{"num_attention_heads": 2, "parallel_block": false, "init_std_down": 0.00481, "optimizer": "muon_variant", "doc_mask": false, "train_tokens": 181400000}
MLP neurons of a small language model. Each row is named by its layer, matrix (up: input weights) and neuron, and shows model dimensions 80-207. Each number is 500 + 25 x the weight over its row's rms, rounded and kept within 0 to 999. Numbers have three digits each.
After each neuron's rows, "fires on" lists the tokens most often at its 100 highest values on Wikipedia text that the model never trained on. A number after a token or word is its count.

L8.up1002:476487547493484484471496495482471523515494520487509498502488504507527520497517463515496477490531538449508516508505447509512530456510496526451520502483504451470489478522494494489499538478501507467553497521480535487453458489502510511508522453509493491488494502519487521513555523496454494482516493515530481486520480431489484499465483504483512438471495487517480511530531495514525573530498
fires on: "s" 18, "S" 13, "." 9, "m" 8, "nd" 4, "p" 4

L4.up70:519513468522531500463493493504523477553487469556512508519494478507466533480508521518506498510487474496488502478479520477541485489463491528464489511475521466490463472469440479471531502509453529568508501482523481414483488506517484479493484515525497522485518519527566491508513493473523495523464499521487511475505530484521544480520528464484504488476563480478493457467509493512524522507492
fires on: "/" 27, " to" 13, "ing" 7, " /" 7, "–" 5

L3.up41:514476555520533469490501511508529508506472499499488535491472562497524477507523481506477508482534502499501504489503448474483475462484547497510480526497468514529507445517466541520486481450543434517452509429475461532492482482517495516525498531516451494495493504477524498511456505483477486501512464508503523529505493507514486516473515490497520499507515497532509537490514529514478504532533
fires on: "\n\n" 32, " all" 11, " expl" 6, " over" 4, "Ch" 4, " date" 4

L7.up138:475505502542470514513506488504503499535498506508535445492491501498516504553499497515517551502483520545465497509508471494539465519523472473451505493551523534500558533510516457527493523470457493524459511523472549511472487486495493504503482495502496511501537499506475463504497466509485530518474494503499454472500541450524495518499444472478509462501463501511482514546484521494509485473536
fires on: "ar" 20, "ed" 12, "mer" 9, "ent" 5, " per" 5, "red" 4

L7.up2:504525490519481433537458533531525534516535491472501503477480480510491498454485497531470512480530504494479547476531494471471507521555510542496516523490483484484485501495499530518463512528536480476472485474476489488453483530465511511500548493492508489507537516498501503494476524509529456525502517501440495516475497487541488529530462530489487504500482481518520442530496508460489514515474
fires on: "," 27, " the" 11, " of" 7, " no" 5, " a" 5

L3.up223:529494529519529504504510495495507474483542505513442489533476509509498505524464486501494488489493485530465482516502496485500503525478479517476524468510503488502484513494466481504485545521557517470486503516526458498451497496478506475479436479501500503531495506503483510486496459481521558514489502469491490549508473500477487478457469500511465536529483489457488506490515509494480515494480
fires on: " can" 35, " could" 15, " would" 10, " should" 6, " Can" 5, " will" 5

L8.up467:483486512538510542490494476482524457515524520529534493492460505470497534520518514477547530447487498464481526512496492500491524476485551479534494490509449569536486486495519481481490502473526497474476501515542476467478481511494475468483522485512540480502505501489532522495509484486513476476476516468499526504507544489523521517511489530502514463493494537446520503484458454539529489475507
fires on: " w" 32, " S" 16, " W" 14, " C" 13, "et" 6

L8.up469:494502530505496475513495525473531483493480521484475524496497531519508534517508507492498489493549486514489481514513558544489544500471491531503467513516500445482492433493508497525507479503507469522515517498528459536478519472495520501458503479498487511518515504490498490488505451464506471471475485456527467459489467464475452521549446515469526482496494495497496520524494499581498498475516
fires on: "0" 40, "1" 9, "4" 7, "3" 6, "7" 6

L3.up325:494504583480498542504484475451461517498526478545501460494523448487515503504544522521493482481533480517496493535516495500542526473484508483476512477476541484474466512510477519479504528507482515506487500510494481496514470519471506475470508527450456472485504506528518533490518538540474470491524456504503507518503518514479503496512453522490514507460516508461487489502499496537512530464520
fires on: "D" 17, "C" 15, "." 15, "F" 13, "S" 4

L3.up7:517478487455499528521486480533515498535479504513474497478501515486488465511463499508530505485523486510503488454495475462510506507481531511504466485471503465530488498496472439463478514505461463512500516474520511463501508502492486488466511500490517550489497498478530496543507517505521483494493511533458508480536489528504501510522537511511474479456466478476500538524463535453508506471529
fires on: ")" 36, "}" 32, " |" 20, "2" 4

L3.up527:548508488451522509527467514510562492472497480505474523484549545515468492453510463495535501492503529515512538542520507496492454489475539526503512441486514476491477494478496477492500530525520462493486493514511520530505503468543516527492504505493509537510530453515526525523489503500521520492473465523470517489500459496513545470536498454460479461488481503526492482541477520482515514473500
fires on: ")" 89

L4.up634:474506513500462468450486467483540514480470493523497515504482450523476499466506495535520520516491500540507542528503499479531501494533506456497505525497495490530494503505487543490505478517514515538465493497502494507506505492483493494460507505444536501541563516491515483473527545485540467512460492475504519457506467505506489543495500490519507530459506490471470458497490449519512523472492
fires on: ";" 23, "," 10, "." 10, " to" 7, ":" 6, " –" 5

L4.up52:484502491464508519551477449542533555526460508487503495552492485496492505510529531503478490495497542513489482515503495507534516539472518517500468512497511507502489497501477455478521474493517529496527478495486543485533473484538485487486461486490474530492493506532529475516515526494495474490469491559524529491481443499478530538509470495545512513500459492496497484478483554479493515482483
fires on: "," 65, " and" 24

L3.up784:502553500536500514489492491538521466525481503496491516499534523529499494487476457510517493469544488508519490499467494510495541487498481488512488541469531494479518443518465489486556487547479519499475487535473535503461504515496515468521498505516483540502530567505474542507494538472508502451536484484464523502473506495502547469489478501483511489501451501535518519463477472495499464473517
fires on: "0" 37, " were" 12, " " 8, "one" 6

L8.up179:517462487493502479545507501466501485479448531515510458477519489493474487464510551540496507489501477447510497492480509559507494494520502483489491493479507539479498492494480472527529472504543489517528498508494531479491531504512533522494461482502482513586477458510532495508504508509540526489475500539489529528520494473500546519468497543471479483486532482495511511488468499483526483541517
fires on: "ig" 10, "i" 10, "b" 9, "ib" 9, "ip" 7, "ar" 7

L4.up904:496462460492502505492467466457499492514507474505485481547485486521501562467458515458492489528530510474538462518486536471494512488537498501489499524473468470487529490502476544505502493466509520474488506519508527522508470473513505496497483482455518484540575534519497472529497441498516496510476558501483491532539491487540487500467522488535476484500532533533516509516461506475482482503490
fires on: ":" 28, " of" 23, "):" 15, " were" 6

L7.up111:488513499498495523525501522536519467500473485534466464508485484481494492499476480488464504489457540517534511510502542458479502518491465537537511469543511499535475475554520517515493505500484447517492518498500492506469499491525513507470489515469508467508511495496496475532496566509516520508483469484478450511522474541471488519435490496472481520485509488503495514505498521450524550518491
fires on: " he" 57, " and" 7, "," 6, "ional" 5, " she" 5

L4.up100:491474492526512481472459442547539464524491515543522523469493480489463520519491492502484486502527526540475489509494505523540482463441490540491506504503508510502536494489478470491498500503500484495483496491538467474544500485515471499506486513482458523471536492501525482501560529511543459526493494497509456527517463489491533487493470517520484502458523477488488561466456526481529532499552
fires on: "-" 28, "A" 9, "/" 8, "." 8, "–" 6

L8.up336:465499465499551484487510482476524505473511494504501506499494471490470495468434489526512502508516466527496512504540503491534512496492466495457447434497540517516477491474474523496499427514523482436506477505518508489488506513471513460492491493470501511511514539545476458493513545505480547485474504495514431482530488483453515510480510549513502539518482537481508508498464495514543513514453
fires on: " of" 33, " |" 11, " |\n" 8, "er" 5, "ed" 5, "ing" 5

L8.up636:447477498482538477513519534498521562556428517520507518522515477539492469518511475485507524499509508528480480497535475482493510497511507478491493510468476497485556530502476487456514455513485472486501512508500495532498456499532521510544454483487498546484502513481537485462522486490475474473483513532483473479515491512466516541489505534526478521475498463496506549497518529500487499469477
fires on: "," 84

L8.up635:526462523477489487494467504520500538535472492541488487505483491531503550522480523513494493484500522492464502518531489512535493460496517490511482508497549506555499495501510539544502484504490507511498497483503481495513482504512512489528520521482522521478498500510499507471518509508508555502490462503502498474500549502490485529515471528497511522486453510473460463550456494493473484457466
fires on: "," 65, "." 8, ";" 7

L3.up169:524488539500467520468521481477502506497548497504488488468477509519493506505502529493494499533522486485473501532456477478502490457470555457542452476505512501474493491488515497466474516491520464438463487480504487510523482511551534511492506454501526472492517510488496510483483498510456506492522520492485479534513531518524480528467463495439474509496533491520490546492488530521485511482530
fires on: "\n\n" 40, ")\n\n" 19, ";\n\n" 6, " |\n\n" 5, " date" 5

L3.up35:529524468536488526493490477486467453455545486463491486489520508511493502511516499495506479494489510499485460495473461492508504519485547507493518475498532529503541475517474520495476544529498477524488449522497463486501505494532512530513500515548488478493488530507524501560512593484477521542488502463514493506479509455515499505498535505478491492463495529480501487463498472536498515497528
fires on: "et" 84, "ot" 6

L7.up558:509506505502458529517461523483527504510499521525538501525467524471496480499544478519469505496568465487550478489517509498507534523527527527458517493523566501502505498489495493457480532514506524472481510539457488464495471489496501525514510553491523534516453489472491482505506534484466480528478493507502493516517525475554480517534513501485510514495473504496482467478476541530496527489535
fires on: "–" 31, "." 15, "ter" 7, "im" 7

L8.up114:501492529551474464466475513503510530501503477495497499486520478532502494500513498504500498465513521527507511529558473469485494447472538545494445538460519502522533485467519540540498510497535512567521527507484487502518503517506479493513538493492551496464491525528457508459482499545536455488489484500489515471507474474489505510485507507489508534495489477502494444516459502518511566483523
fires on: "." 34, "," 14, " ." 4

L8.up75:488474488508505514528459490514498499478459482501497499553485493470467505495506506531446522490478515490539494454471501481542494522455496494455505506543489467536497459526494541453534431508539506515529481453516511455532478517469503477486482555509489507463516513523479476498440522508499500514506493530517456491491497514494513496501501532518479557516491497463535506514481544496529509508507
fires on: " and" 37, "ing" 14, "," 10, "ed" 7, " &" 6, " that" 4

L3.up195:484558462451507522520451474520481492523523548505506546493483503494509475501474487522489468484524497480481512491499487506475520528504502517461513462498504482479509470530444521503473518513557499506474488469527507490511509507523517505536505505492512479498469492495489506516477506486475553498488504555501510508460465518508473523498509523516475506536554529500459492485524526450484491489472
fires on: "t" 17, "ly" 16, "," 9, "ially" 7, "ually" 5, "ely" 5

L3.up686:483425494475510495521520484514495516485460502504522466458531496465542472515490508523524507457473494511512503497521507519511511504508465486516452467484534524514492540515519516519491517495487515562491411501499488494466477521519496556454523546482550476518490435505494499484485503481539510495525524489476499507497519433536517478502477516491473540497496501495492523535492485483511543511532
fires on: "ib" 25, " Ab" 15, "ob" 14, " ab" 11, "b" 9, "emb" 6

L3.up167:533432487538516480499508461529485457512503448527493518530526514506505548502500573509486528506516450518489472530499464516485490524536521487498484461513518466464531495516471481486484520500551496502488520514469490507511489522534487503493512550499486526478559533502473436514503446538456495507477552477502519508555497531494532509466460533507439492510453513493463503467517485504510498495483
fires on: "-" 38, " as" 22, ":" 15, "):" 5

L7.up263:508506524497527529560568548482451495502482476512515490531462482495479496497497474476500526487465450501482499492530516482474484509502517501523459472540491490502500504476540543445530490470476508459479474488514532514471487503512492509495504472443470504542527511444502519451508471488462506514521504485440551492482528549521553531484515520469538466505500459495492486491465499485481495496512
fires on: " st" 27, " (" 8, " zone" 6, "p" 5, "ource" 4

L7.up604:503475478460536480461494462498483510523476509544470532517482491476512483485529501523484517488462516526502527502541518504498489517529502544466477505536485489532465474507515494474553540462490493502494475495516476450529486491501466490432470498503480453486509512532468492496531515516562515526470543491517489490505491495483496453507533537544503511494496520501500481520497498470534468469522
fires on: "ly" 21, "ing" 10, "s" 9, "ed" 8, "y" 8, "ely" 8

L7.up988:460509507562543500444474460514517479523458488461505519508491503475479517482537464505474532479531514499456481532528518516507465504463496490457504517504508505492507507526511549463473490514474447509539449502522490452476533512486518536458533556524468501508509471521533514500482476504477514531490499544520520454497521502493541485506478494506482522487526493460492517509478491498529519512487
fires on: "er" 23, "ing" 11, "y" 7, "ed" 7, "g" 7, "k" 4

L3.up343:486531538465501512511471488448526489467478512468490495528436517476541505481466470495470534507526494509522493478546469487497505507529479497487541510496496507467443473506492491529450502462479465530502470537510492526497489554513546505499489454489536505475518512514531466506488518501483519504462503498506492498517561485520537500496494477480521493496507520519483511526535473512504468489495
fires on: "A" 22, " del" 12, "a" 12, "D" 11, "R" 9, "P" 8

L4.up127:533524459534476514518471496525485464516575488474506534489480453505468495501504441522528483476550517495481492478526448476512479508505458522499502512522492461481503501512477479486507509528508512516513508517507523533502488512522529552532535520489522490481481505512468488522480516500459494470477534481494482485483493456528490507531503515475528518541498521457495441544491497498504526496508
fires on: "t" 48, "T" 12, "et" 10

L8.up731:517505501505466501474467513530483500478469511459453524484519547522502501483520496477497492467525523470505488499481521515452522494506481491492453515478526476485467507475477490504526505550526513463494514544521483514537454500468529516504532496495499518482482487515519542489550479483505557508505503468518479475469505479478532494547490514471540533521474465493572484502454528520507494527513
fires on: "0" 49, "1" 21, "2" 14

L3.up730:471472442460543519475484511508484465489532490527503472509522493497547508522494544480499466458535498551538475500496491484496513506509558480490489516498488514478469478521525511486487534564537503525443526549519515490501446486477524455459482489457495444505555506506493507537501503473477522481506474506496483508527529526513464468520508514504496484546508472497487547502491490540484458478489
fires on: ":" 26, " •" 16, "):" 13, " Total" 6, "0" 5

L8.up407:478483490522477499480500527486520489491490513517487503479523508485527506526527531484497443469474509499472508492498475464509473495517495512517474544528468531542479469519464469540509465481484524507527460514470524492498500472535499474476512476517497451497503491499500506531538492509518506485471474515473514508510513487504547483511508498509492512505504520492446507480496443509484480506526
fires on: " T" 13, " R" 12, " B" 9, " S" 9, " C" 8, " M" 5

L3.up834:517483537530525489576474532525539530503552502501496523492498498471447528516521504514469511507473495485511496501489493517511505506529482477452484517498495485510514543467513510552518490487523494481459517507518538527509484457496515499530545510529463479532526483458491455468528494511507513500499499456484488515457485546539473489504491480473518497511489497474488468519537462511493509499428
fires on: " of" 32, "\n\n" 10, " a" 8, " from" 6, " were" 6, " is" 5